Part of a small language model's weights.
Training: a variant of Muon for these matrices, 723M tokens, 6096 steps.
MLP neurons of a small language model. Each row is named by its layer, matrix (gate and up: input weights; down: output weights) and neuron, and shows model dimensions 0-95. Each number is 500 + 25 x the weight over its row's rms, rounded and kept within 0 to 999. Numbers have three digits each. A neuron's up and down rows have the sign that makes its largest values positive.
After each neuron's rows, "fires on" lists the tokens most often at its 100 highest values on Wikipedia text that the model never trained on.

L2.gate167:482448559492471491526491488484465468534497498512505469486513522502544507516469499494507530488474468531497530529460502523477537549461454509513500498507501513482551529551543457455519478514485494504492456495489490493510554530526452488507513518481502497494500508500496512492456501522489529488
L2.up167:492496559514490470493488494519462456507478488503512463454531500511559495539508521537499555536498537513513533494495495529508477546463499538502515536478488516530541514529530492473579440520473445512493474510492512509490517495481480506486497550461505469512537508508496519528506494524512486491
L2.down167:483505514491460537473450489528492480456480487449481466470478494491517497486483531527486506516506456518521482480519477491527491479492489524516492498512492483520531481481477478463521464495549519476469510465517515507496455498461508503418508533474481518492539478489492529513498538467559516485
fires on: "i", "ai", "u"

L11.gate225:546517470478509471502531500488475491525503481509478466525491554482565508532490513479515534504515497540538534496573499491479445478526464506459508490507493453526496507526502482493534526556425461479487497537498481499521468508527528493517519472556507515514497491475510484483505500502510514521
L11.up225:519528507541486495459535498529547504501496513524484454529478474508528486520505464489471483530541467559506543543503543479517506523491432442471494501502509520533485501539534520483524469480446522469511534542489497484466461488553487524536528501513458512486509494460487492473521484529483498540
L11.down225:498531479520476442488518497512534479540496462508487467488473508509502530485514488511513520513524532512511515500544527504510514528507450487462486503487484507573527477528550500532525473485451462480497515491465542495482457465540518469487527512511513518509481500484476466489474500522503503479
fires on: "19", " ", "–", "20", "8", "18"

L6.gate291:471473513495489517536482500462511497502486481483494494461514493484499517474544528482511566487505502471501487540487475491508514516498505509551509523527482480501542527509481511517502500470497500539521441490516517506465489469500472532446508480477511519454450477479514511447501474524491460489
L6.up291:527498522472533540469511519516495517472556525498513477463438490498472458472507493477534461517490475493489505503545477475509473466517509520491503484472520522538508492494547442496472494501504534527478494509464453478516546491504550498487522516527495510538525486513495510532494527562474477498
L6.down291:485434526475463516491501485492525507461524515486452497503500518475472487512517511500476509429517474467503468520453480538463513521495473482485487566527474504520467497492492486488505504483504502521524445491474549487521498472485511551521539499508438467486479476492425506490497539529518506493
fires on: "ov", "ed", "er", "ing", "ate"

L2.gate56:474511483476506436485503474520510510487455467500485515504493499501484509507485465487502532533536478496518545482523505475509495518551488552487515494511510495448505494447491519533541510494499478489498492467513517507485485555507473489468487502476503514464459520508524507529463505498528501510
L2.up56:444543477490514421531511484489498499476430451506522511500511521489484480496511467478530515532550432531503514491513523497471507486530512515496525497485508505448550463496488531521519477510527484500487483498525494442466499521514534487449490521485514510514462517525533509507482585483548471520
L2.down56:492501503499535473521517463514510456522474492514513515475514500482512491506479458486498494506528472528510534485513515509455510544542493496497492480469496532480513494503495529464517506499546506454498516504489512494530494522474521485455495543500543521483498519523515489527509565524543509496
fires on: " that"

L7.gate264:535511508515539498495461519486509492511507479503515481478497519523466502467499494507493571477511470481518529485474504491481478477517492497572490526500497492466497534481484481460473490485512471490489515450544490523455491474558454512480509526496550506531484499497466485535485472590499510534
L7.up264:511450538502479463489484503503522471487472501499487494447487521469498498511495532502484474498503543510531505440522479488450477490460557442519471532493514548478528514467505490473514579500468544440560471457485465500476474481480496531499545488493527522540467486496506484534479505518491474498
L7.down264:519475496511454546480508499501462485500502498540504507522515471523506489490462513509475503451504487524473467520525486472538521505519469524509485410505478518511478495515465468507502448521473513513502524470514499512501498456462494496485525524519476477513538494489498453482507481496537470475
fires on: "ed", "ased", "c", "hed", "ied", "t"

L5.gate99:476498517495521483486511494531527460502479523524513515515474548488479496534474527464500483474510506513519551500532538528512503551538455462478505504461505513534517476534502470454528505517463541513464506508516518530483483533519512523516484441470498452460473501505468504495511498520514467510
L5.up99:466521498496523461473528470505533489525500472519522505532484492540474511482543543473480543475499503507481535475488499503510519527534472454501519493522495507512491466514514495458543551497482526560550472520516496515508501534580460508526499427498470481498513479540517516502522498515507518541
L5.down99:479546510513512461493467503499511503493510557464483446514499507496454498507517528539538513511536488511537471474540533514567492520513563532464506500495480500541532465498475466520528489501579490468499469504464494494521482468539553496477529511471473521512515524505492490494441529499464491484
fires on: "ident", ",", ";", "*", "or"

L5.gate221:538491519450508485505500513477495491495462540502491525535532506578516469496502469560515518524507458514500532516484509472525530528527484414512469490488516499466497531528503524495480497503492449498498497518485457506500519479546530473513537487477509515466505518491539490542493458525465473447
L5.up221:512500530491501550485523509474483548483491463497462503507540470505489482496534537548530546517476527444485534483521507490509512525516508453487514514492518490492500469483453501538479502503440507537483481495463534526451430491497545501487452485505502478462493496448484501533463468486496534500
L5.down221:501552501495493516518491516505542486531486473500503524487507490544460457499503410558508520523503492482494489473472515492474459521509540487490499509484550492502529537522510490499516488492524480548471499497507501485449497507479533482481541430509495521481499460517524501514479492534455522475
fires on: " P", "os", "P", "ip", " p", "ok"

L9.gate2:539514534469502488497478518522475491470522489491483531493522499540498496472509517497541506509559452444482502513503548529421519525515507490448508509509499492531509484515487466502485493483469508507469522488523522547468497513471500512487485501506524513508485543506545471535476510520506489450
L9.up2:503529505510514524509475478517488518506505496451493521502488504504486506495499457545463484535561455493466475537507508485465495487460503501514500485507477492486515481472485496530493517490521509485450521513496543538508493567527479594493476482526488509458503545519531465477464482505481488511
L9.down2:487524523499462482475517490490520482505508493498511491511489493505532484515485490473499552542533487501579512497474504532456531500502557485471489427526514513545536493507483470490495469494506517513475483519522515478503470518457480506510541449429491490489506537519482506492511530503521460473
fires on: " le", " he", "he", " Le", "e", " He"

L3.gate125:510504495486511462509506503530497526519533505515523517477512502492536503493497507484472526537493507524508529490513577541484540546496476503504525523483499533472519528502510440477524488493518538479469541530504476470476516538520473529483515484489516473483523474488506504522478524480510467542
L3.up125:477500507462506473515488482495535536488512495508505495460512490476503507499492497501478554478443480494495509502538507507516481530472437514480486532450522533529479489529528497509480498505483501520462505514510503507551521533496539536527463447483481492460495479530493458461491454491505444501
L3.down125:516520492493460507473505463515505446512512485521499535462472451464487532481525477521537503513537512547475487465507538497507518499480513498499467476510471505520491495539534520477504512483531538479495516485472501478498519474517491528485506436506534462502468497506471471469530512545468484488
fires on: ";", " and", "-", " N", "\n\n"

L6.gate529:535470517470452538558529518474461543495522513499531543504502510506482487447538477493514501513516468516523493494499516524460538546475497464522472527480500519464514493470506466511485500520478501510501524501496498509505545462526540475513469452546529470450510498495502495502495451524445505493
L6.up529:479439505468513528502490496453455496462479524480503538527491507541534487488533506574511456538484475475475531489494506480497504496515542444484508503498456520480481477455506530480488521515493492504494468507471485483505486450493514473479495467474481460492478510476523493515488448525470454459
L6.down529:484474512470460500486502446490535495493480487525477532506528511509482429454490432526521489545507484502517472512470509493484503486503549449492492496486530516498508509482509454477516524523501509500468508496501491482484506486518526468458498458508497513506506501473517510489481466488494491514
fires on: " p", "p", " P"

L5.gate536:495473487486522467518468566453515467521500518479484522465494484486505519511537536493509502493532476485505499519471504485500508471494509470548539480562439521525500498491480488531516504514488524513489509485492503480432546537491462551489491513490481518504509488494505472515506509497506479480
L5.up536:488489478521510487482489548426533443502533486476503528459509502487450497470499483493463523515513467483490481524439499510492509502526526490481490476508473529477540487487475521547572509509505512506499438503486509497432509501474498492525476508495531505461504473459511508475509476472486502487
L5.down536:502513491524534479437524477498529462534501521477517508502468516502500474486514537491491472502530479499471447485495507473504471529493493518487549459516490465521490510449428510533491492507496472497459458513515492497509504487505449484514432499510507472490534558520467483522512522440481563511
fires on: " reg", "g", "ang", "a", "al"

L9.gate628:471519487546515458510510563494491482508525514454487513480507492472494520502509490519495502498563481532470538482473529469491453467506505514491444497519463483529480571499500484522519535531530477522494550492506509541524513510486484519475494483480545526506526496471531502540538466456533511468
L9.up628:477528506511497554521517532515476449504504487496498510521493482454491462493487510490465533464491524481524553523467469533534503510473498492478535498487493450496508515503492477464462499483461499499423512470439509466485523469471549531470493525499508516520496500478476511537511474469500501509
L9.down628:489494504522530492456491474459511516533470486537516533513532525523512516517515509469519525516512510509520459485509486453466490500476522522533516500415537501457474496501504553481476508518521496519503451520494492527505542521475489487520499496494493528503492497520509491469494523507446492477
fires on: "a", "le", "l", "c", "ro", "m"

L5.gate545:475516524513514511477472529553474497491514486484494483533492523508480501512453475489505482490469525522470476487491572502503525446470444494512458512470477478464516512505522519501522510516537488506478550468519503494466466511517527502491538507447514471476499490468501471497489508476441453536
L5.up545:519559493493507497423509524508543513475501513466531494482516490486483549517465493511494501516548503531480475493516490470466518479477488437501434533473509500553557492486498493508491517479493500476501532466533476492554460479493457526483561496518518508525459498485530502488458515515458505544
L5.down545:500520497517499510478473492522522457498508500489483487497496516521470506495494531516480474490538472462520504541518524513467512485462503485547513461467487533540482471495484527478506477450482525477483483489439499452507531480473534463470486512462571525493490518502498464483531499505468463478
fires on: "il", "an", "le", "ot", "l", "o"

L11.gate551:506518528519497503517510479509503506473513492500466456494486518480494492493552511520535545527533464465472511497475485474514536530484495506479492524502474476484498493536497468468527512503465491487475493506517500514502502492534486477482506527502518469439456516502458476503495537498511485498
L11.up551:483477528456478487486504526475497506518455521500506485525440501510471485491492517501502494506549496499460522513527489499517502498515539503505512504473492559492480499540464538489500465541544536500476490531492498513493531482518529514507538490457497492536531547507515519568541531489514480542
L11.down551:451518449506486496529485508514519483501488504447453521508511526453500486510456454487492480506541504519497459510536499490524470518548501468474495548507470529541496486540512497496468480451502499496504516502528496475470517434509500530522526522484493499495534498537495520489521514457533474494
fires on: " pol", "ov", "ed", " elect", "k", "ce"

L2.gate106:530531509487475487474502487496518477494502468529502485494464514516518498528524505517490454551497492508509500496518475475494484486518490473516515528470470499490466517478504518492493535484500465542463514531522505535474497504472480493494492480503516489510519510501490465485534491459525510500
L2.up106:451523482484522534507477498520527485489498519476526517482467513544518504510505506475531483518515515486486487499519492500471446481494522504505464503441480448491507495491487479485485534486460492475520498507542458492500467484519473505505501511545519498461492525505508502455489495473501497496
L2.down106:511483509466509500486479507464558479484493546474512497483477533544536513500490510483499482489479464495511462477481530508524480457467491514548467506473509534521490543471474499454504500475517489503512479498524501496467465547536536445528528490519475510522484475523503490474500508487522505475
fires on: "gr", "cl", " gr", "ge", " Gr"

L9.gate254:521503487535487492496504497546508487474508546522523506519497462542476478497525511535455430510572459493477531475486484473490499477515522500473506510530466495525502501510549494469495523470512489523539502508500524519499455484503483449508502502505522570523499525489484459498529507464504538525
L9.up254:431476514477524484481489503524471482476498476553469518477496502507470502533478514516492516472529507494485463547495504525508501504500496504481517525506468490495475514490485466492499508495501529517478492485497523538549518485476493477520452475535472506535545526458497482531504556520504522491
L9.down254:549469493520545495499482481493485486485479517504469524527529532473547459506514489514507502479489452481528505471516483529413527493466496486492452526483463512510478491539509502525504506487533463469540490532484495546494491498490522471514529490479510518477430539526471493459509522489446461512
fires on: "ro", "le", "S", "C"

L6.gate183:471536502476451541523497509499440520476473491491493523528470551471508487493511512503511509495531471504466485504524512510507496440508508505513497514511480473492540488573492543482496490502497481545483488485531538517515498494519521479491510526427490478536501474475490505506506518490475475494
L6.up183:540475514477506522473523480480496514489480486541507492523544499514507497523503522504472516517542538493494487495516515507549513477495520528514457519508504498485494492508587518501484487520450477497494531471529471507513479503489483532488555542457496464502503490539496501522447527551516546467
L6.down183:534466538515471510503494464473518525472479477484513509498481468490555505488528492471502519491480498530490490476518503485428463434471458510510507495501501442478508483519466486514538485526543495496503515497500515495503541477480427545503487553482501550503503529524483493452535525518495518463
fires on: " y", " ac", "ot", "ut", "anc", "an"

L9.gate511:504540483506471480512498483502497515491465442490471586481451456504535486468541472468511529528477529541480459526480513533506453484481477499492468540464491508521451508517479506499502523493551512473453462490500508473493523533521487503501537519451462445523516522467491462534562496464488465440
L9.up511:502515479519499520523508525497501482475505503523517477531490492504516527502477517501499448498476504455478509526489543462510562490495497484505472545488490491430554538504506494494546470522445491522522516477492524488496487460523517506475500505497499528521542522529489430500471509483487492464
L9.down511:501501495531533507477512471487422536497516477531497509459493516558502534471525492520445500513480485500518502515509507507528449502494460530508481504473533504533476491463493513500482494505519530526489488534461506481544483556485486472492510495511552511475527502507491504436561463498504451498
fires on: ",", " f", "7", " he", "5", " World"

L10.gate372:503495532503466508524520520512499477496478526499524439529447510517500539467505460483478483488530512506446517526514496504517491461517514462460470495515500517478474504503524512532484507466469545488543447544486509497473498512490515534502495493530496423507496472488476483482481488524549479508
L10.up372:457528453473500519482491463518512437530525537476507521527490543475533500532542472540524528550468479471525487518479500501539510499520538497482495450504508463521539496519519477470525503499495481525522517460486474486519478490483492472499460517499501442520507524487549506519505521489533451518
L10.down372:506511490489511495471513514543514466554487526508493508485486501493519537507477494476505507517494505521552537441496496455503471520525464497514472508516535500578506552524504487501499507502496484532513489490481472438532553537479482509500461514479478497496498536462513523490502466513505491488
fires on: "et", "ain", "qu"

L5.gate661:520482510506502462505533466475469521528515483528491506469533527508526529456470518505518532462518532530540465536520540480514538530480486505489502523511481512519539488508504493464496488531467467495509498471554527511508478478524427479481508491479463494462519472524523487473484493549544518486
L5.up661:423569508495509507475511501537468540498475529521535505495494435499474481485489493498529495459519525506515511513481510474523488528440522492470436503520481504517522491484526468477441453492500477523496508450487517527494528496519492488500468537510466513494482510497511447501493493533513513502
L5.down661:513493482499491538501495515491526463505478546465478490474506456466515465525517518504499547509494536519479506492502489449480490510535494503465483512508493501523504494521509460528478423511540480511473508463515533500454500493445514493465468485517505501506546429522528476492533484540584482481
fires on: "'", "u", "au", "gh"

L3.gate652:503527487501485504565527525465491538532494500493527540485498468499497500478511527495526516505524530481509519520483507514451498482489465476515460527493495495494494500522488492513486489541516487482504471496505482534491517527586459485504526499514478494474462505506469483486542472481471457484
L3.up652:490546477513516487539488489535519511505493518542523476510479469458508498535487467479482527498468519488467520499472524500542541509503488486512422475531485485531529518518534533524482454531537485469468507490495487511501515496529509559542458513498572483485495489520496550536508483482522514524
L3.down652:451529512494485462515541505477509503501514474546460474500521510479518495535524466503525545511497499451498491491494525526542524519496512538517429475531474510514473473525507541506475483507496490446470502487531499502508488505517543512555468484472476552510532509462488546517499510482519530520
fires on: "art", "ound"

L2.gate475:503510533451484495484472488543478464532474512503481504521548519529489510488519520514476553505489470502513491484471534517522531492499474533519467439479538453449504486549509483503492482509543487489474550510495483475506556506492504494552486500474475534528478506497485516525511479497462552519
L2.up475:484497551489469494474525535526484461495482502525457528487523499495488513492493487462503577481485472471485467520506513506509507487477455532498495465483576516534502486526531467500534523515499462541476544468496439474496545484495524499559462523481474537527475498518495531469491479489496528536
L2.down475:550543517500492503518517542534543482448518500493482559503454487488542519531465462476469507497527487545492486531500507502477530504471536507514509498470536521515531469512544536520507528468548503489494479490495499464492460541480519467517533501519517489489519469506495506474515516516502497439
fires on: " or", " &", " -", " –", ",", " and"

L11.gate155:503502511457446544481498506477492470500458477517483512531514504531508463445533498523487499523550477463503481515462521484464503482522515469492506510516497499520492466500515488507500528512475491466481490493527471510480510501510530450460445481531503477478494533499515491510511476475527479519
L11.up155:526430533475510523474533529502521496479478503488489497464511486500482510488476492564522517497463467469489531499499495486492507503480537532503471494515517484451511438523486488490512529533523519541541484505489439461484486467511510455487497492530531521498443518483497502472490461490471523549
L11.down155:508487461502500459482501459497541494463475506517511511457522530519466451435521459489512475496513479507487490544487533475511512484502580484455461517514510524508524511464507504434493459524514471490540538501523529457472501515523513512464425517490530504541507488507536497497502490465512514536
fires on: " P", "P", "p", " p"

L9.gate453:499529437518487521475525473488510497499498552510548491498504496497506498438463506494488541422503532539549490483488478526527466501535511507491490545515520496478478517503549526479507532542521487481445508494488498475526497483510493525523478470479488522500498492541491503508511502516510486495
L9.up453:516547527526505504490472466512501431473504495499472486494493458505480455471496556475501519535545513479493483508516528493474493503535470495544478491485507538484491495493489489502443533424575487473512531527523466485508550494531482480536508509498511444511483525524482511531496498491510501504
L9.down453:493472463484484492516486464476491488487503502522513534528510469500485488541497522510495479522511472525447536549501470480511505511500430512458484528546518479506534497542492447528514490472497493533484446458494529506522487481494471522474501526514488512482487441420484481471510467464500486561
fires on: "ell", "ill", "ly", "y", "om"

L3.gate505:525452534492496492503476537468454493496489510504505490457526452493524513474493493543524533514541460511537501501478498501528477477496507473522492523515533468528505433477520487506503497552459544492496472522521488474518495432531516474424477493537494470509491482484501498509473479493528479487
L3.up505:508489548494492523473502527513467520525470488509460497451515484470523486465512490510520524515492497523499450493506525475484521493495531501550470498508490455513476456495487498536494478557491514498518463492508451496494496485515453483442484516511481457472511476494483485506485458513496496538
L3.down505:506493518485510481466506486487534487477497508503508468477519507469480483441485493505500486526505461492504436464453502491490476482508556530482475509520542495494490479452505479479491474515564487540537499490554494476499491465503527464449466470530535540489518499458472502517483507451504505464
fires on: " pre", "p", "P", " P", " Pro"

L10.gate608:506516478540468466499504550535518513515501533495487461496514524494457538492454517495499506495471521522499556489506513475512487461490501493492464479477520498476496555484511472511501475508464486492460500506457494487547453469476492492510497507527488495517481515508508520502494489453477533536
L10.up608:530489505503449525504506514463479451507490514505474514501530483534522491494528461539495495446491515505462532543477521507530484514463468507468483507500478475482512493495523489521525477500511506508503560482501481474510438494534515462558561541526483536452493487464520491518516493485478488493
L10.down608:509483507450507487481517528536521504506480480515470504523504510493524495466480509497440463458474549476498530538505511453515530483510455515462498487516513529515485539543481511523492489521502485498486531504496490497539500501470517475527480518498492512474513510491454570504479480539530507522
fires on: "–", "20", "-", "b"

L6.gate219:486483506531495450494560525480492525514516499524484502473533529505502470432504532493503523522523487513498508528476508552520500475486518464517457465492502476520486508522473537485476467498521475545525538480499511483492514525520512494480492536494495485505480517503505485516522487459538503507
L6.up219:529525492500454525494534510480470479529517491563502483469532478506518448483494519518538500483499526506539476516530505501583493482494509514474488525530475510507510490523488512504503487498495456513511487450511475550499531541494530504496515532508501476532503503534502490487484489499536482514
L6.down219:478470489520500485493469463504515463468552477478437508515484527484493482461500503481514488460455488513517527498509487491476507481516496506521583455491537512515520534560475490496520519469513542544476528478472510475517486500515505498489476511523512497540508509486515524493499516507445476530
fires on: "n", "on", "id", "ward", "ost"

L11.gate6:529473488497507478503485534550511505461473483519487516518509489460486513505464470529522491503510518494471500480474521464498538468474514506480505500539516506496498513536498513545497501522518551479452493474521522483526526489536480524496503556511522443489531491462531513531503493499482472516
L11.up6:454474492524462495477480455513508528533492539491501479476478464503503519506539552486514485525484487450485520515520534490494489477458524503522525488448496471512486489508452513510521511504528534455491534492527461475507453536468486494489487461503476536489514516561552513512489546503540463505
L11.down6:467485499460527512496523487521499498460504522494493509510493523442560484496467470457477501532490511517528516498516486499507534505455513502473538463509483481503527467546511515483493505515472534508472486480451477509459560522487490504480497467501512541457499496504511521551496484504476462514
fires on: " act", "ct", "f", "est", " on"

L5.gate353:465434495475489530505520526513481472500501498516446496488521523507500519496485521492509456520520518522498489484481511493430508493509491485499506534491505493465503530514486453516517547502465512480556540488493488502496531539494429494471511500505502468452505500496473577491512488470436494500
L5.up353:510511497519472478481481509497445489500529507539505548505491561471496556486541506492515501496533558549497513470466507533458478499515519501494508508472499493519490499501522491450514418503521501476533515504471508512531543486491491509481466509523444440494459489499518505476489487479478516513
L5.down353:451482494557515532491498494444484496491481521522510477526512499474503512513521465502516532539492490547521497501472505502478518483497488539468551520527452480490455522479440459540476510569532550460518498513484483482522516502515516509491506493494496452497517486488515475477464488521455500509
fires on: " |", "S", "ry", "ates"

L2.gate593:519550519464520449501494473470473439498458473519467458502463453500470517516451522486515507540494477522500523493511540505465434465481490504482524456491463481519523534495474487504480487513475514494478486472493507495464468531488464474515499516532537526527519519544445520502532538502514496485
L2.up593:481510539474528527442500503513489506491459493525508466511512512457515503485488442529507501510536468526536516477519509492444486472510464554477526473538488532467492486535484540485511532495510480511495500488451479528519514508510534511505503512509509498535482490491499539491542541483473497487
L2.down593:507488531471504486505504493497480482451479518532531497474497499467543493476468457519514552502507483512514485520477516485500503549547499514499500458507479528502531503479515526473528554464521485534499535436499524479563508537500528460514505541516491498479478476493487543520485540504492487535
fires on: " all", " that", " en", "20"

L6.gate525:526483541561529535497504477487495498512532490500461516517487451478497526463545532475473477464505493505497489493495485514515514522492439466493525464501514505517511483496509526532482440501509533489426460507478515515479499509500454501455476526507527493498485452503529474522447492491527475502
L6.up525:502469524495509514432481497499482504463536494493496457510511526496462488376539456483533487504556485492532506468502487508474494515524524487525517495497475472502498501523518495498496520527489514497511537477513467466527535495515489504496521483479474510517507497505512495480481510478430531526
L6.down525:485526487510494440485495523507492476532508496507519494487492496475551504516482534512512513484509505476460552488501540502470494511486508494497507504495525520517516511475470520512513460476425492477466522446485537471492540510491501564519512500456463468518512453506491549520505543464452516518
fires on: "an", "er", "ed", "en", "mer"

L5.gate233:492515532452483538483507473555526517542487480521523529507517525511478511493495503527517517520493504509498532538496502476452507531505450479498525539445506455495451545525515437494529540480494494479541517529501486506495505513505432492493492478499509474451461500528482546498490510523478536561
L5.up233:437502494534496478488502482522492479509522512532479467516542539520505535496484528483515529419470465535511500474538440501527487533487519485514502469487504529490530507527522514448495514499488491525508524486481457492510505529522491515525498492461479519520514534490520484501503498457499463519
L5.down233:559472519490490492495501509509539456491495554528481511514496513496467520464512438554488485512506516509496508515534471510475500472512519492499550530491533473459478474502526479538501524465527491483539486465502503478460475470517518538473497444527465486503463501524490521494457498535540537540
fires on: ",", " |", ";"

L10.gate487:543515506493551539517535486489490505498513473468520443531516475512506450483476505459496483476473489505501463520501529499518515462506502469503443574457471497452467494492484524490474518476462486473522493509510469511484512479489507483481520537490526487485520473503498488487517510467472517517
L10.up487:484501485484548519495498467515471502510471496507495499492489476549499483497505494454525511547505483518489529465478514499493463499532510516513490471487498455511476500495504488474522546485465456502512474520492490475507503511504492479471500450516497454543493502451458510447515495526479512524
L10.down487:535464509491490548525507490500509522488505509489508527485487450475543505448498523497494506470537525515504517543506441480487534515519518508528502502473493507480515540459490532499507517486524451502502489467502513528506490531534558489512497503519489498497545507526484495536504519509517476521
fires on: "g", "p", "r", " gr", "gr", "c"

L11.gate632:499480518436471505577525494502467536510489484512523517463472523498513522499495508506471562538490480463478518502458501476505551486517516534468517447527514467487492517554503494490488577523491509493503514471496511509507478515488433493493499519487484478494513483482487470524492485506524469473
L11.up632:503486528489479530514519471529495468489509492511526529481482523505509515470476507513487539480569457454494482510547480494543528483512500522491516481502495496484479535534496475512516516526522459489505474512514485497513477478511506474464452473447509487484516483491495524489551503479528474512
L11.down632:497518519482454480531544501513484500486490501455500517486492513497530507489496509529509554500503532498478512549478489458512497524488519477488454494509506421497469535483465478436521523491574508539519536533505517497513458475464466515494507543476466503530511498525498538485512492486525492511
fires on: "a", " its", "'s", " his", "s"

L10.gate46:478476464498525485452493491509480490515494510470505521478483476514487523510519544519510513454522500511520461555452515502503520484533514495485492481525505508513523492485490501532475484475500538524504485504494505530517525522481505502518536501483457502464545533505504501485457500533472506524
L10.up46:500491492510536488529495475525513526520518455513487512488502473538476527476495537498506534498536468478512471496453509478520486489480466511516481488499506486465527509476502516516548511522559508511489523526489488492489490520471464533506468544492494485477504497466527522508513469507486504457
L10.down46:520523546551519483520519493488498523530492449533493544454483495498511484476510525541547492498526477516517487512509481517451469510518497496497551539501489524452503499501466501453449503502484467482505524533459542505542500498445465490534489548488503489503505497459515537498498488491523503549
fires on: "ia", "a", "an", "il", "al", "el"

L3.gate394:499479455480485496534517564475519514567476501493472493488504498483531459527532477500504533426473537515501515497489485507505469518537456483451468533486510488502497503484477482555492495515458495527516475504541486497511523504510459507490511477499472532513456504526476510515484489492520458515
L3.up394:480476497526487496456510498472496504504488482523455456512468517477518551521511481547483468433479513518456461517540514505485506506476496447491482520506515462494467478551462512525511493487494476483474502476536494489519495515515476526553551508496501543489510498489499535508451484489491521564
L3.down394:493489491510504522536509500458504499557489522524462506561523513520553520502481490487515527513492481528508476486511495497583477531502468488480529510490508528530481472472523538507478510528482494532483480508508545493561472462499466485519471474462529550508505507489469511519506506519497517546
fires on: " from", "ound", "rom", " comp", "25"

L7.gate174:495471476520518531490512529520547521529479488482492506504508482511454488464504495496478523501471451517528511475498486471509514520472471508475486512470485539441477550520495543469511493515513504479545459479510484494532499510550459503503477507550560499545456458514478500525509483465514499548
L7.up174:470505504521497476500521490519513429510495505496508510473471536503500520478468489493532499464498430526466487459514511506488490457473530474484492541494516479438499474480482517546480480486471453513527500451452546494483494545545514518489505475510515517487466488503496527540493466479474528495
L7.down174:517513533485513497478542493498501516534512453475485492486459492501487495496516515507423481490520504515487515489527468492487532516531528535468528513485543534464451474534500450530491489525458519500503559488500509511493506458479484532486494435539488524499478530527503501475487522543460484501
fires on: "ed", "pen", "ent", "ied", " found", "ated"

L11.gate268:497497494535486483523557497473504493519506512430475549465539555505519502491499487483550489484524501450480495524497527532506515490538514507491505505523506540512497507521429445456499488545508499498500506481511446512506491535467470531522485456479536475470488497522491479537472520533550520526
L11.up268:513523514507483517532500474544504517521553454521520522508485500563480522492480466533525477491556485514485485504507508499480535540536554516485522523492488503522471511518441453527568530501490505527464521556511511496466469521527520481451517509503509513478511483502501531488503484526531462519
L11.down268:524522479491477502551551455493518465515507512475531497528496498503502489512492483464537492521533488496507536490494524513539524467485526476485474520504461478491499485497484492454518521516483494502480506535482443483483468558500505498496460495466524477472525498501495456546551511485494490460
fires on: " he", " He", "e", " who"

L9.gate559:499490501511552482487441525474460496511493531487500514516484493499508492459533480494462444528524490488488518518513516477507502487525533542549467465511512511485483492512514513496537528529528483500487473506506491473493506488498521505495520493495528431472488496509503507488514488523507522518
L9.up559:468476507498522536466487533549489494501519485490480534498509520478499528547491497533503530537469496496494507528511499491525447480522531488504461449519453439492444516539510499488479504490487550487518495463508468514500495474510517497502501536534457509505483508507476477516522528438439480494
L9.down559:476511515484485474435519504499464472521496500498483535459498483514506478500470511490450535522492527532466476541495485520493505484529519476551491520535533507481474529529484516495507500479500499503544485455500491486485536504517517502496501517530507461485532422498498480495521507467480495507
fires on: "-", "ra", "et"

L5.gate496:520504481503477486510450516520468506482510535534499514564501545470485572486476489483479520449528498500478476519475469472514524489485484499485549526503508509500550521532510474471489502545490477497529504494494501508470565516463415495472490509418476481529522472504512515524495501528519504493
L5.up496:470529555531485465544469531499517527536462495529491464525512494493490520479516508520494507512535498528495519518515488505481531504501532462469511502513493538566519510565519512468513499486519475524522512489483520474450564484482477527491498498485451504487507534521503499487501496522560495520
L5.down496:483500502487467542507462457536478505423488505484493490487504516489557543517463558516485495525512480512491498495507454507520486515514512515511514474539515487533503470457484528457516474507527483491477483475494500503466524510458501479458503484487444529528465510516485509488473505528542500488
fires on: "u"